config.yaml
n_head: 12
head_dim: 64
norm_eps: 1e-05
schedule: "wsd"
final_lr_fraction: 0.0
doc_mask: true
steps: 8095
MLP neurons of a small language model. Each row is named by its layer, matrix (up: input weights) and neuron, and shows model dimensions 512-767. Each number is 500 + 25 x the weight over its row's rms, rounded and kept within 0 to 999. Numbers have three digits each.
A block is one neuron, or neurons of one layer that tend to fire together. Before each block is what it responds to, as a language model described it from the Wikipedia text at the highest values.

Pre-verb adverbs and auxiliaries
L9.up158:455533461490507503465541504498516529479495524441504474539481443532482492517506473479483499509510495452482519444477525516565487516514520509487498489536512492503556485492514559489514500493477482494516493486532530459498491525507495521491512517481450501470512496490496523457486516494566471502498508498483492499512503480459491511543515499492497533556504484498455538540518488579563439510538478478474515515482475532521516515480487494478480470542475533478489510477524489497487457466473503515474494471526536515469466544525499567497502463497489528511488499497488571522518507499504509482557515487483506494493482508483468491503497521562497515531533497467514511495531524510506559478546509507455511527518543514479511485496511431489490496491453543502514541488507479488530505499502533

Finite be-verbs after subjects
L8.up863:518512483501486484495509508522528522428499498496513515512474485491553459489507487531455507513512489483527510497531531499471504515500516479520441451522511489470473476411490514517494502509468463524481516496478490489515529503508514493506548482540512563543500484497537480508504499479488489498502534503507495561468481458505531487517498467530501515482479484445518534490534464489512505496480497504493528497476473513513467504494510533476476492475507548487537482528467514537509514526549463530547512531516497548531521507517466548514499534503501495512499492496500477476527525489502501501526520482514453489499525495510521496551489520521472540521489475543543509524501518518518531463485509458500463543489499478516509521477542497538502514477490455469509506531435492515477495521500476
L8.up1111:502489493558470486511498525472539506500472522478466519504522546503488526477514539477520484514528512495474515502485540517474513492477539527504501498542526542510468523458506506480530450504486514511516486515559493498506520509443456499526499482504453528491526507469478447469497491500523450476537530463489515519472517496483504495489489527497489512510537492492507522498453494489536525517520567519523521503495469498518500502492499508459539523507495462467523527504471458511486526531519464519536503518535530505508479474561481557526505445464459528532476504489534495478500509527471490515488481511502468455501478503516507496489546468517474544527506517494511505486516490460515511515530477526566479540504501512492529424490468509525465449454466504539522516515489483452491475492537523
L8.up1226:505478485508497494463492514482495516512534474508492502507471477518487495494509486504561518493529481508504499488518516505502506498501495501517463457502496516478522491509500489471489482504495519453505495490489484473508529493485562474511518512500496515505483450503558502495513506465535508513481488481460495505534499450464453485479466528452442446512507495448494515461513493459488516517473534511524493477480455473526452510501496495522498501468480486491479483564517460512434536521473472474479484514521532521531517477513487495528484489489516541526479520471515466519514519502461485505501539491499512517486470483490477504502470502505506564471512451498512499472491488516507467492509464467499489490492502478483514516445484494488496500505485507507516517540477482502504491531500568
L8.up1406:524506462533525525481503526498503530547517490449538515477515509545478494489524481522480491525534481508483470530498525499523548507494496509484501482493502519517523496487557502472475523496490530471516520489492544517522471477528480444492501524488500472547492468519489494500525488484545484493505504503464515497496474488475521499535513473508496456506503516482464478539510468470508524453497494514473450519520425496511504488489512475521518544543503484448490499500515497483522549478522483473532435514527483517483479509508486494499475478460502491503484558470499510463477566513513514506502499484473500498478487513488500507535452502466486463489462480532512537522535480464478483514541512486498498522498481499470506506452528509515465509454483497512464503517511429524520470503528470
L8.up1410:535504513532496529475478483507494438508526524536526488509473512516484512528464452503498492532509500497550466471479509512489456473494556508509526495491472479550457543491461510517492512499488489495468489528550575478514533513512514497489508538551516465479531499480513516432472534527514475483481495504489473549524486475477433511487512458548458477482504513470477521522470478476453521499545498475473531518487511517509490474515491502468526475501545499498499512483514518520490495470503505506448495574533498522497508521530524500495555508470561482470463509534459488471500488546472492495485504517525452505487527506492503500471529473505514515526493534436550537494467515451476526502521527542471494497461520512536456424495507490516470507483486516525519514490502496510471500529527543
L8.up1851:547503523525552488556444560493501481457512470479477464514473508468502518538492440519511498518484503514526494481463461503498506516497507519500507483500446510519486538510516476462490515504450479498522539521545523533490508519515513491555479456542491484483517475454512465483445471472501484524502536490496513522475495476499510456516515472483485532452506501479487512512522443449502512538511509501465538544462542542515473483510470503518513463475543485532540515513518461489489502514451542546519497485482479504466450486481487513515507489460494471499512495531514482496494448463505510494478496483484516414510482481485522423483499514461493481465463525477467522510508509516518512500532530519491467508482504481507494531526465465505534530516493492487484521521479522473421497489501509
L8.up2374:539491489527520502511501506543485475481493505470485505492487526518485543491498492524514546524485474497489490505552481491566491505529540538470522535493526509485484496509481475495510452530469515535492466511458453503509456508467523520516474505491479489512510479498514476475468475474491467462501510485513463513465535479531514506511503550480498491510501509504487502492498499540491529502528520470484491532565475531509527491478512511511502463524496474483521486486498489478480513502528518503503518529486493491518502467506506494512503533535473515489514478486502514466509485453533500519500515487529497553469509511496516450458504526529494513491457478501481495520497531509498514501490489473531574555511488465461509535511534479533503504479514499500505527482517492517496467506499531
L8.up2888:472482502511515465502530477508507500510517496512494493468500480489478491509507466504510474488504503475487542544509508482515520508458511491539530483486485484517496539519476489494489521498495461507467495537532482515544500447535502498446542518525470471535492498479513512480527454472548515471492451502492451463456496481533529522497490465475477499486493467489483496544508525489516533473472504485492461534467486481509455453527502516512516476514504461492447548483502480485494485478516500499486467461549560482504516515473482475467488473504512487522481516476491452514526520492508480456511458520508542493507455529509523472541485494485488499469516432535516527502447494509490503519513488480479485488515510491511530504543502460520523487486494521481505490496505472536498516514507512

Mid-title connective words
L6.up59:449495527485510497489513486510514529516500540529512536531464524486414500502510480498498502481513493490491514529498525515507479485469506494513526523483524472488506458484486491546533423527502510435516524553531476530541534532515495506502516460496484500459512499480486551514466532479506501474461488532477470485474492443528494530542504515476502486501502506498462486517483496488496496503495501527511506514455495485464468504512471490522515514513489472541520504485515539454486504487517482493475556505487519501508479485493488499469521508498516496522467464464505510497490518579506565485464495487500507473483454455511508520501476553480487525498522496484511525501480452478518503507461459488509508508467511506492491493491482488454502541493503506519490468509438502504515544497482496
L6.up92:483488538485479543543516487459465458505520506539490490525542495529488490481490546484455486477533496525519529461485482448520491518498498533511476531524476511510512525484522527483494514523502484492504484512517480486502486525515467488510477518540521487476526544535502495508480472512486470466488452498470490475500474495501509523551447483510493549470510480510512483506494490497533493503481503495525532463522537480524495513517475492526532490491513499533469482474502472511504523456527492479462532551509527458526518512499508536537515532499540494544497500503463483486504503504466510505545491525524485492532512495437485505525540468527442553488459536504484500512503462515480507514507510480512501485507501502482504531502489455484505511466491523482530518534539484495498544536484466
L6.up675:519526515503480475443488500489529478515510504455462522490480507460501494425467454499523487502523491472474518517469488560493492491540469487497465474490518541551484477519490494487552511468496534505519546471502481532509497503538498495484507501512536522461526536520478509524510485507507526502497493484514466486490536496508524476483479511507519496500506456529518542513484495476530522546489484498541551484428541501516490484498528522498486521495468471485474530532483515494488482508488531518496539482463519475491537501505496527479534537486544515502484488478554448461499469490532458465505544444496465491522500477479503470481525477526505453504509542477479455506495496451550458493489480475515520478497535512517525480502465517535511522453511518514507542491529517501504531501490479
L6.up1106:480503517483511448497533527523501505492487504518489509513489546478482537522500481497476525546521506496479476470517474487523550471498508527527486461489428505491511485468522472510503473515526526524452495542525525515545537480491500477492535526521531530456471504512507528524555473532506481510546476495521483553496486494486483504519470495496534467493527453467489539518500457466480522544495521494501476500473475532491490490514481492511437561486498447492527550507537486548561512526495504473487521508464504489516479515514527482523519492495477481462460457517499511465472466482487507505512538524505455511518469477477497528465488483501504513517482514520520479494511494528488457476510488431501512492567526482486523480494483535469436501473539495478518491545527525495507497476483514
L6.up2069:458478498445472486510508505460470503503481467496480515492453503534465443500533504489539506510449478454516508513468490501507542500477525487470498502461514471501500496478522549542530550498489529471498498504490495491473485472542490488523489469494511494493509519465491520492480457485524472470507548521494478495497512515497510505535469522488494510467492514473475491484504470497485522486492496510502511462456495466530522485538444486489521515497427521479522518487524506487472498467535517529510461530500522514507533546503448476476491488473484492482497457450468520514509478460539507481483513533503462466535483492517462479525515507457491490505503483533481525503501502460501517483544527535487541472544510486455487510539468509516506526482553540549482520514493527475488521481482541
L6.up2089:535496472520519487494495485531522500558459487482527486508484505456498449514546478492469459473492470462491510518476458510471528521509488479534498489484473474480497501502478483496521496506481496519445508468519496525492496493529505500504478497487562484505495507463515502497491479471531492505484489488470510551523500531460487485523494510519499488524503470535490535530565502513482499456481523516487507492438498533475490502494519488457512471479504481469516514488478479538515479510514533473495482479538463475530499501479497507490483517509544492520511491494512529504453458545505498504501516524521522475484498493485478539548533495506492509475509511458490474530510482489489493505496472547493472522512517469482493545527488503486513481490585491496466485522509505502531536440488505
L6.up2489:553462494474495480494474503519460500487487476512469525543495512498487476432510499513470498519502482449559499475481490498460496478522517476526509500504492480487500538505511516510531527488519505518497483487487518503496547477545532510511479491493511476540499494494512492543499483482497511487552464496503479472517519503442512527541503492520520479468536501502548507503475515484539506522465499490453489481472508493456488497501484487480530508490514481446473485536481460487452505454492506524478502504468500469513563459480478470489528516509516439521481487501516524474531514502523508506540475558556489485504521494487494496505470506479506500493464501486509450529482495493531455502518471519491494490516533472444519439485466452520511498478531494537486485529492501475523517485539511
L6.up2872:514510493483495526553527506501541477449509472495502530497482490507514505531517534476519545479486516493455507522481499506497553466518504523518489534507520497497530504506468479506467462483492493476462501522522502482467513532508519493497467534446520459425451470464520483496437512447440478521517545487534498488487504532493499509529535503475445525494481510446493468472534528479511507501496542502484509489492459501461542480484510472482530491484481516506511507518487495481509516476496479498475497524501484544507489511517520494516523495486508487490464505471474454491491539511500486482528531444523465490526497490489480508544528502491493559502518496449509527521532504472453463474464488472527522493491507509478486508502490507519429475476533488495501502493457476509487532487492525

Membership/role phrase words
L8.up199:470531463513518489537561505483488429478490510520544461512487486470499508510510511486519521492520506495522525513520508499534487489487505472462517480514483523502491514498491476512510498494548539459548465525499543532534533501530450501513450508458494487504488449482513460485536484459488513488494496502492527537500479440554517511537518516540516494502505498482512523536537542580481506541485536480467523517522483500497495519508510552451478474470504477511517517497496452516508509520496517520522521482545476489510480499502539472520497519533572510484509500518507491517471489473539504492465528523484489495466509517498516454447463525478482490483539513505499519504463521504516488490511487513505508492526495505464487511505474523521501500495506480515528523502495494495573511519519440
L8.up294:472463498503484457503496500505479439537558492470491539507528518524440522523499519520472533453508470519517522475517455502506474499485494541542542495482492519510451511509494507487503494516520552470514490457517545514502545477496490559462497469511546527471519483515486480467500459486511488513494537484521477484540485438525493455506487519498524529487546483509517486476507553447480480490500454512511538445449453501475524421511492508489523491493496464553523533509465499528518463523498491501410465501523509500473490483502491524503477517460487484432480520521473511467484479457515435492479488458515475494532527483504497514486448497469460507455505538503502501489496526514529552495515455509510502469505547462523535484510489481491520484442513495497532465511479471519497559492510495
L8.up319:516480546547523478481552506486509496521499515455471478509497515511450495481484524502499498510474495470492533480505510474525495472500476520516467443510485534486531496508511525530491499555479486497462521493477491524482488515480496499495540480501476499495507448530507458499509543538509496491482510487518455484496477503539490460509523525515441466480468501538498493477492475521501493545513505503502544497512509468510514453520472490490524446501498523470526552532500489463503493519513490473507555473502503477507510448517524531536471483468543510533494497504513513514493484461506495465506555495491499560541464501510495466507492495469463479519486528473488477486513518506512481515544508553493535495486474458495534509501531524491489486444481545511507449523509495507493452516537516
L8.up1115:489487482538473485505485469490504544542540526451507471492488503539502502479491534533496532571516486497496525516509503488509530498494466521504463512519484498526489537489495493502504504516559509474519510507473518440477509480507495514521487490539550439496459489523488497503541545494508491502494536491473481464537507487518504518498508529456494510528507497514513491519507510489512557526558501490460445488492480507519453448504503495431510486516495447461470579473513492485470476472509551469506462486484539496476524481498499524460472498488520475472496487454511494469492507544442511490479513481491512451477524499503502504486517490543503504566533505546472497492440465517500524488561480521484510510514477480530502508525504503521553516517480490517569536484457515499457456446495531
L8.up1526:478513537486496515490510500505489484494537506488512529532490532484565497529505463490538478461441531487541501494529493482510541525494488510476498515504507499518522501448462486499504501522522474529500456502508508451495510489509481453522505506467502532480525484522478449493502508494480508456523492488520541472506560493480512530511514535455495515506517470505507502511495506468513542498524434509511544526475507433472486510550510536495519544537525475506547519516464517504486473517461501519528508464522457522476492535505524446480513492488444548505495555495533508485544490514504486499526512564446498469537471526510489492506516551536499476492508482524494507483525512461538523497513511462515511484491498473503434459481535489534488475468496536491498503525480483486503505502482515
L8.up2244:486518484460494486507497569493483486487492490492471555483487490522528515510508524483539445491479499469512519527502485467491568497480496513508465553481504494526483549500505481478576477508499473531503506510519504480498505496487558486473479506520516503484532485538507480465448498493504519494530474494491507512481509503562480530504508496496485532512457483517469495495498514462492446499500507514483502488499484523521528507506468529486533483492450494489515500480473551481480483504482495503504461460494471488509502505485518533524499492551502487535487531464537492512500493492483488501537497492512539490578491509514501501464519490482519532511468532542496520466481520497509487543554562521509514447488547507462447514498494462484509510477508515511513520512482475466545462508482512
L8.up2373:476468518485509492478518469471493447528479495494499506498515474516489483475520528492538495486495504510491537466486492469508460486496494529487482499518487451509470490538496479449540521495533442487460497543512524474501515497496516537509465504495496515526503471492507484482485474528530494519461530489459464547521481458502504472478561480462518507491491518482467476531539529520505498545524490482460542509505490517455519487459567524461496473520509514551495525468500501533456524535524467496510536445522504530495523512469479501538502507519524470508529529510481458500524474514459477474533495529483521481514530483489480475451486459470516527463481484487551481450457506462523501535541521468510475477483533491505512504546515502537534493493464547491465493508496523474539523498500508
L8.up2599:503556477526497505442501447504536501523508563479477531475491521477521507485485458477485545527471455522488535504495493498511475518497509507496469517543515463499516554541518495509519492518470512501504473531520492505465490477472504480515512476498498480520467493504474489497484478497524488487458475481523518523522519496491510470538525499505525497513482524524500503548474486462508525521529490482464487475486528463486491526484554486497518456477490532492502510559463477509520463449456451570485478496492464476522508534545520488468508511525503518500480434504500467484501518553473514501510517523507506505553505505486484466470480520526479498488500495465489524489474510438538472506515494462497480506487473443496516504490465486497509486519481566486498530554504513517539515528487519

Degree and manner adverbs
L6.up421:492499458493507525483461510496530533490513489502512484472486529474462467498478500507508500478540469491518479514516469465499480510493531542532527532554512531505479493495509530454489541507521502487512493492483512466492483520519514519506523505504497484506514483531507429536498497495469523455502485490455503517491491448498473478497492534486510496510536480472496496509489523496485560528523510490506502497521500499494482465500457457473506452530491475487473516458494501533488453482524485494486503567531503495524507507474500535527488496525508493510476498477471526510517517502514508460509519473431494539513527547476480505516497535511503453486482506497506496473473464498512499495497445535465452484503490463501516482515471485539489526506502533485441501438549494497565549503514507
L6.up748:467519491428480488484472493512472489531464500444502527507499467514468527517529520484517505519523419483487512477466516534511501487491513517501464469510509451560505483498481507428526484493485442495523522503526475500485485541510481506512535517525528493496496492458495525503492506516488432490499511485501444507476511498479467506490520561521512547544499456481488497496476508523518515486484519527515503486499500498525482443522495554457513484496487511524481478497506533468499521477527521498493477538488526506538545525528526491458532482521466466474516527510473567514491486514491467498528495494545473477468471520471495489451487511520480522505512526474460478498477493472533507509511484505490560509506519478483454480538513492568464464531509519514509488524538472489500512534530558
L6.up1325:497511464464489515517491477539490467514510508487515490472508494485510504496487548460496518481511504482504471478537481500455481484516511504469495524522497458500533507501506517537526500489544493493515447492512512541481488503547514507474494528486519525514525491500521514484481523472558481513452483512515452494496495525511516531497485413496519548475498482497485489520511533472524485525483468491495455484495510518511515470516541450489474519496490523465522539509464505468496500492495529511507460489510510508500493526477507488439498506522478479510482501476471468452563507504535469467521536473446534447513510493530484496473510485469508498493496527454477502494463440549518543490487492484485536491510513499509479490538504495498524550432484497491460469481482538487535518543489494
L6.up1921:494509490528453565507521497507495475490516501491474484478477540457485546476478451546522471516500485482516518486492503526500480485508491485521495500492486421491545540546500566530501478503508510478525488454507460498495494544491487492432558500486530555465510513480530523497439477478512493489521467483531461507493468525494503544573513462542500511493491522489490515523474507461509429499544513520472491497487511516500524458496469526431520518446467527501500537505517499521464478433509533527421487464518523496459460526475492489492499508477495469493476510495493479485480488543492452480505484475516484502513535480492501468513506542525488497515451500477472505513461480520467508486497463493512500525531495506524481501508474499484498510462465512547471477501496518509473476494505475
L6.up2323:518505537501469499510525514515498449481512477458516462510492478518460513461529490526477506527501419488501445480512514530484478500521491488484517515507510516492540494529549516500504513477514493475513470527503529494485502492470484536536466536500476506474550550525485475494443511463528554515498503492514460514525460484506529541477489482447474474521475503499514506492501545521507506499438501536511446476468492474480525539574516533535485510459501531460529468496486534514476523534488479474495491521490497525507529544505518468479492497498531536528469519525501528493484497481522502516481506512472476545512466507526470519462504479492493493505451539480544541492528507497493500485501481496482525490482549512490514481512464506525480502498484491479476481490479494516470458467476427
L6.up2445:504535503471467492508478496492481531473495528510511546505563536536527507493463479511540477474492504499484521486504486501487506485504493498486497501560520518485512512545524508471503501512486479473484496516501520519530510500504527463471521539499519496519477519475511519456483467528508532485557485529500506508486511529485516513501506520456494503474544511513498493508460445484486468505521465528515451492514507486516516433566532503516505488460503495473563455481476509521531532489539504529461511478452494544481520444475499491478518511491496495490518550515464456474494474496516536493508480490527486535468511505508476501526493544497542520494527488474533515513488496511508495525485504546472531475515495453484458531473488497484544540492489494479509444497491465502447489498469490
L6.up2485:464472537546448460523509512515505540469491518506469507467486509476505523510521515504535481503476442451491514495469517514467505485535508519511492525486512509503463532492529503487497519468509499526474474512503495488511475519538513477484513481503500484520497518516489530505493538482505539528498517528519536523503514471502486515506513486477447523513499469518500539516527500531499535465536490514458495463458513468524466461547496480567513487488459507501484484536499477518477450491439460500490517456512454464470500522484483468505506490508481525524514484525501506506506499500488482537475465550482480487471514511498497490475562504491512522521504566489498478539467518538497525495523507558508536470472506474507468476503517452494520498502492549487457525514484480519491484490526501
L6.up2836:522502469518542483515480501504526529542476508514490494515527469506473539488513518533466480472516501485500478496550488468475483520526532406513520481506536491475480472511522505543518494551479483518470494467537525502508502455485493489496500514522508488491518517512518513508506473498484501485510504508534500481521475519509506533452456500495490514478454481485494539498535499478548499519545478504526524523507499515505514472511469502484515534484476536498509504492529514491475495450534527474484516515486475463471547527492479497486469534522500507467488517476473516481506490476467482496487469469492515540486477479445485507510502510494522474446563502469476510493521482482515498519515457502538487556497508468489506458494444530498532521460468527519504507537473529514471515511477468

Before a predicate judgment
L9.up2895:523458428521517486510476479502507494461509536484517510492488510529499518522487465529480536485493482523508489504510485570514498492471499538474472490493475517517497514513465493461515470506505503536498490512506551525542493489526492516498475498504474510486507483474515511463504520435503460443479533496495447507496515518530524499535500555497508534471561503510504518509546510486503480475517507537459458523495478516484514466476515494497486451510467499490459495531499476499458520494487494516536479490490512543525458495497491491524489499537496550508478512480505509500519479445527490493494525459446539499548483505532475483492489480487487519443462489473510512514507501498521478479499515479435483492486484489461489470501500516481505506540519482497500555503546497504547465515526550

Predicate status descriptors
L6.up33:519504491545518533533503492482505551503492510519524508491485520487463515499515506497508448492470491525505480514523508494545495515448539504517452509523492519487512462531516511479510479500445499510490493514541501512522503486483496522497475509441509515482534465484461512510470448497543499519491531474483538499523479524508491504513512528455501494505517496539519523501470506469507485497527483561492466496487472525507557523485515527518449482507478485525525434506503500465476474496553498457522472487500512488509487501435475476521441440505513507464503429507533520486445476497511551530478503464499488493534486460498472455470489475464482483496536536478547562481486463503503460507492517488484475434496470501493467480500491486544513516481483523510534529527506509468491475496467458
L6.up149:486497545534483551480518495501488519475465475506524465497499450485460499488457529468530533514508508536456503479492507483519512453487544489502546537497554530475478523476499440496505493531496434516521501459513499538546523540508484510520504497521539475485514501510467474471470513495513529546519518458523486490510477492478555521428504523471532463515516463511485525540497500484478503484474520506498459499502460516447482499521459535500488477539533522493510480532504551506501496497532483520500480497472488524506497503530533437494486495504473502491486521521451488461479491486474461496536510494516451500474458501517514507506503490500532530505469448526501485521516502517501482518492475534538521496499491520544490462522480503515473557479486472521482504537513492499513522479555514
L6.up170:508531530522489472502526452493516476492503506497483495501506501486480473471510490457527533485524494468477519460490474535536533485458502508482495521531493475479518515509496504493547476539439516498477471518501493531535512482498500499497496526516505445527509495474477521471509499518501479503502514491510476503566506524512502519496514520510520528503475510520541500539493483493534502486432467503493480511492524500469515484458470439496497500510485468512535486496471469461553455504518480545509484449474509510527507526512495500510502481548488498547478506518518507546519493508506540495467526482473527550534547511495529499525458494490512488488419515502580517480470509461508504529543522492466552461485469473463482482509492493499514499482498502491513480526500517473515485498506512
L6.up1105:500516481527494485497505538485477493515538513525556492501480533558471507505513517481529532505531519485517451496490538486501480492516455515514526500502483481510458482450524552465541505481494487469520467516486520486491536483484528506532491518523519476516516482489519517473540458485501512503507518454540509546507512482539530481537498515529505510509479454438532543515486481475498480520510488469521538494497459501550500499507503496556483497560520510493507526505478477507512447479523496506524486460500498453536491540493510526476503466515475515498510541484485507538440477533538499516496501489477547496503492510460504527483489480509584508525510501522509475503478500481521539487518502503480504470527502501492492484511515471477496495494496500501550530536502492534529479498509534
L6.up1382:523499458475516449527525435530513525514501549486510496521508490482519510517521464503531550515513526486499512518510521533512498509518553497451516493506470501501502534504487500505488487497517473507506539490507513492499524473459491508492476513506484509503516430474515516487488488470538494465458552475485458530504531492523532506515487513495540498504507531492532515522502500484532480517496481510474516518451507461535455479500468535516474502504457506522489472542485517493453483469493485476488491478509500516531522502513430540493487509554517483513495493503513478528465503537507505481508465485518528454506513505499462453488532495519519519486483499549516482521500471509488484481498476504552480507521517505522494503501486481499488477481493484509552516521505446500526511533446469
L6.up1395:456554469528476495527526518490496493502515535486508523495441505521476515455473501489511489536489506473500491497475475502542509534478517522533510495512468497474494460487535479532504458485501521487475515502514505492500528522494502497482495504531508528482540480526521520480492540439524523510477497499542466465512516469488496507489491478519520540467476476470491529480543508452526447429512485477503518531537491499520485530518447479466513475498472531484503497508495509525480495499478511577490503513463491505471487503468472513494498465493517474506474528484508487489502509498510503496467559507501495498515548498499545472496513478503496522440502469480453546454460508501531517523494489499480474510530510509526538494478482498504479507449492494488501501513491539491476492538487446
L6.up2611:475513504568516488480546521522485522490501442518520460502517492518432483488520492490510479546468513499509510546490508495498478499487509477519492533502478481491506481553487505502509480488487496502506494489497462479511489504527512488502482516534515512529508491486497499482495495491528480491467489494498490505496513528546492491496467496459523494557524463524483479486487487505500466518533495467518462510465472485494473519482492494493528505497511506511510531509493501525577515513539503545484541490509498517512490530489499556458515507543471508556519477529541484492483527512474526489477486493476475482535542493467507472521488508480538509499498514476503494529488492503499520504484473483476535479516476532465541523535520515533482514494500486485496536488492505527503509476534507
L6.up2941:558509451508477481464480455512518508513501528508505569488518516513513497497470478519508496526526464504466488531527518533474501497485541468514533493513506457524475487476481509489475479513483476503519469526534508495540502518515500530554497509487536503491506507501505511485551529494513496499461506483509465531484519483474494480501486546454455523475513502459515520478542465500468491468514516487515469522488471504490481490497501464503457494520547510465513500472505499473470514501467522543474443499461548565549498474529512498486505518528518513490499513540495554500486504538474484475492530515477492522541475504506462471507490520502527489487527514477488489495466478435498501498512518534495487502499545511463522492550482518492524503466473510473511464492530497499497487559484493

Foreign-text word fragments
L9.up1139:461477504445493515487489493527512505508509460482491513447479456478502493486529494491482476487497428531585546521484443499525474547498518504527516518484491492449495511500495502466562492483542486485452530493490499487477468497547534483489497520497525534503519497472437482485489553484557497496458473495473517539495510554484491486502516502467545500460468513536527494531531489534474514500494485514515443546492503500504529479488495453486498459482493523494503479501500466534550490495524527509506519465526529498511504518461480481511469505480509479450484472482452502525522486461513487488438487540540550498458486533509490506516497499506524499489509494482548486468508523517486497556489536507426515522504468467478484524488511469541502512531481501490465518532498499477536521494491508

Start of titles
L8.up817:508519546480574489496510482548490473484506505489471482531496489475514505535507523514498506489517461472518504538442505487471462472554493520506512519521474476454489481495477521496485514491514482512502474509516474526500523471560456500532458534493516451509494452511517510471486520466520520480538500501485439475530483530507518480469505494492525493498492512509492473499479493521525448464493477511551433499492506472510482480476478467465523519481477505509469460505481483527544515539501504482492526497504461527505544486565498515520493509500505527488496516464476500461511520484546508515449525480528536502488486477535501497519510449535498487510492495471528510471503551495534492477494524466479498480489519457520517492500496504526524469518530468447503485482494513495500496509494494
L8.up1030:457478513528527537505527518510471503516504489490543525474471472522522544523443490480491520471507496502494525513509495473519519479557521506523513487486518509492457510459548501474481480493490506499466480460518491451510486491510491484487494517513511454497493501503506507503460494482486481527489529478526501501534513528538553460478478521498499488520541515509511506525503496463509469459477486523511484486473494498476485495500477496475535548486475472444512474495533467475518559513538563510497498479493475532495502500507495518482478520487494523537512480443450522485474473477522508508525549475525493499512450519483503554497507433472493514499486528502462509437499508436492503511488537522433521517492479475495504520443507461544497509495553492506505492519498525518516486503510537
L8.up1780:548493528504502478497529518534502461521506504503478488485517470457467486476514562470501502457509506495472457482512518497513494489520481487458488510532502486507512458507537472502448476492510513496514523490517500481501481509540514476493492512476478465516570503507518496497528512487493468523513470469524522511505538486498490473503525500448533505529502525525450500488514543519521544522510513489519499469520481485471520526502483487515490509497489498525443524518511499544535491485512488481532497521505495513512498500484488521522542501515498476490492519477518532502449540517504552489534520491519473507500467483494523487472471495564487444527516489476491468500511493483494458494516511494436561509482491544468466481489469488511476536486491490471495549520463551530502488524498514
L8.up2149:503478502485530495487494526492510453495429516519472486546520531500521490532507512487489501479498480472497492521507516470534476510514535511544542521486504436520515497509493529443448516528471452481483516545514448495505506536542525497452481472536518461494514470482529500493490508471478538519537525493474494486524538522489526492497509475507514486449509502476520492485501525496493451531480512502522511527478500542500541504520518501529484515495460463490511496495491496462518548460516549545484491511448464529497507500499501528449507487502439500544520497478465477438438507486506489490505501512474523530543499499476525510491536505534503495488481473470548469492534529469500505512469490498491484506477495509543506516470493504547532486485506561535508505521532511533484502477492479
L8.up2442:528537528490495500473502438516470485528489512483466513504515479477525499533443524460488478490460522512472489475480540461498523495513509520543515490549520512471498516504519508465512533518545434495501529488535452480467504549544514463508517544502492471493496498539501525481536520505500482466468457516502475494471532498493513484501504507515511509492478473516536508508486554498511499447473455510541488455478511511436486520520502489498526506478479482508499449471507503488478491491464500541511502535439523540536567485483476458549484514517475524508475501470511476547466498511497530505468573519486459516489483499485535544510508500474514528506466499506523553513530543524521516531518485471486488488513493478509498537484459457502492497507508516484489482541500498543467500475509499
L8.up2582:500501511518546469483470469539547540484496515529491487538499493499498491553504511517468486510502461512517502531474495472497489474486532471514534518507493485448482519498516517460487548497527495495483501541545502520459504537531512493564507507473520486511479503527520506511465508501483489522499482540485467500530507539554491508490490502486525493484489486466488511519492495465502508494479548436519450498477501502484516541470497452483471526464490506490499507480438480477509504501492481529504535492487452517495508479538484510543538511476481494509509486492506505443517409508509478520460532524512504555490471471487497515536472507514527489530493479493485491476469560489518549497481492486476496506498474519528500501444487526534492507534541531473515492494496485524506514487496481
L8.up2915:527522499538520485484501532488497521442519520490479538509520511494524500522522526474509513455524504517508468504478507522496551480538515457459527473504520493468480532474533493491503499530502502475493511497508487503470480502540496509507460488500520490537526572530521524494437510521514526468515496496524475505524507520512462498508499484469506477509507500496512480527481443461535508474473500478516499494547500493485505487478467469478524535474473524511527472495549503515512543453538490488511478556484492565495563525492496495514483505499507504542515525505514516543562438521475496526519530500478440528504489485531513523463526487530534484499502524484532530481537468452534509489489496503490455515486498524518484445492500484516480476462447538515467502517476460494455502496533500
L8.up3055:488467467529540503489486469503475484544445496545514518501485483580541497481472511494522494513509500506524542490497494492523532513522529475525491501550468469513498496493558511478515462507508514509541517502495503514434508542474448495492486500500561508513504493490487494517508448488542504529507517515511516458481492487529502545495542497472453496471537472500487531513531511531512475462479526488490511484444515468520480534530516506502516515520510440474446502531525500495503487469466506535525476502461512469539511498432500529506490500475493503494458470469513486472500490486485472522493501447473532526508504465463511526498489494495478483550522451513517501512510518506502483480500491501528510475447444498541517503498511517503532504458500526465497509501467485526504489487467518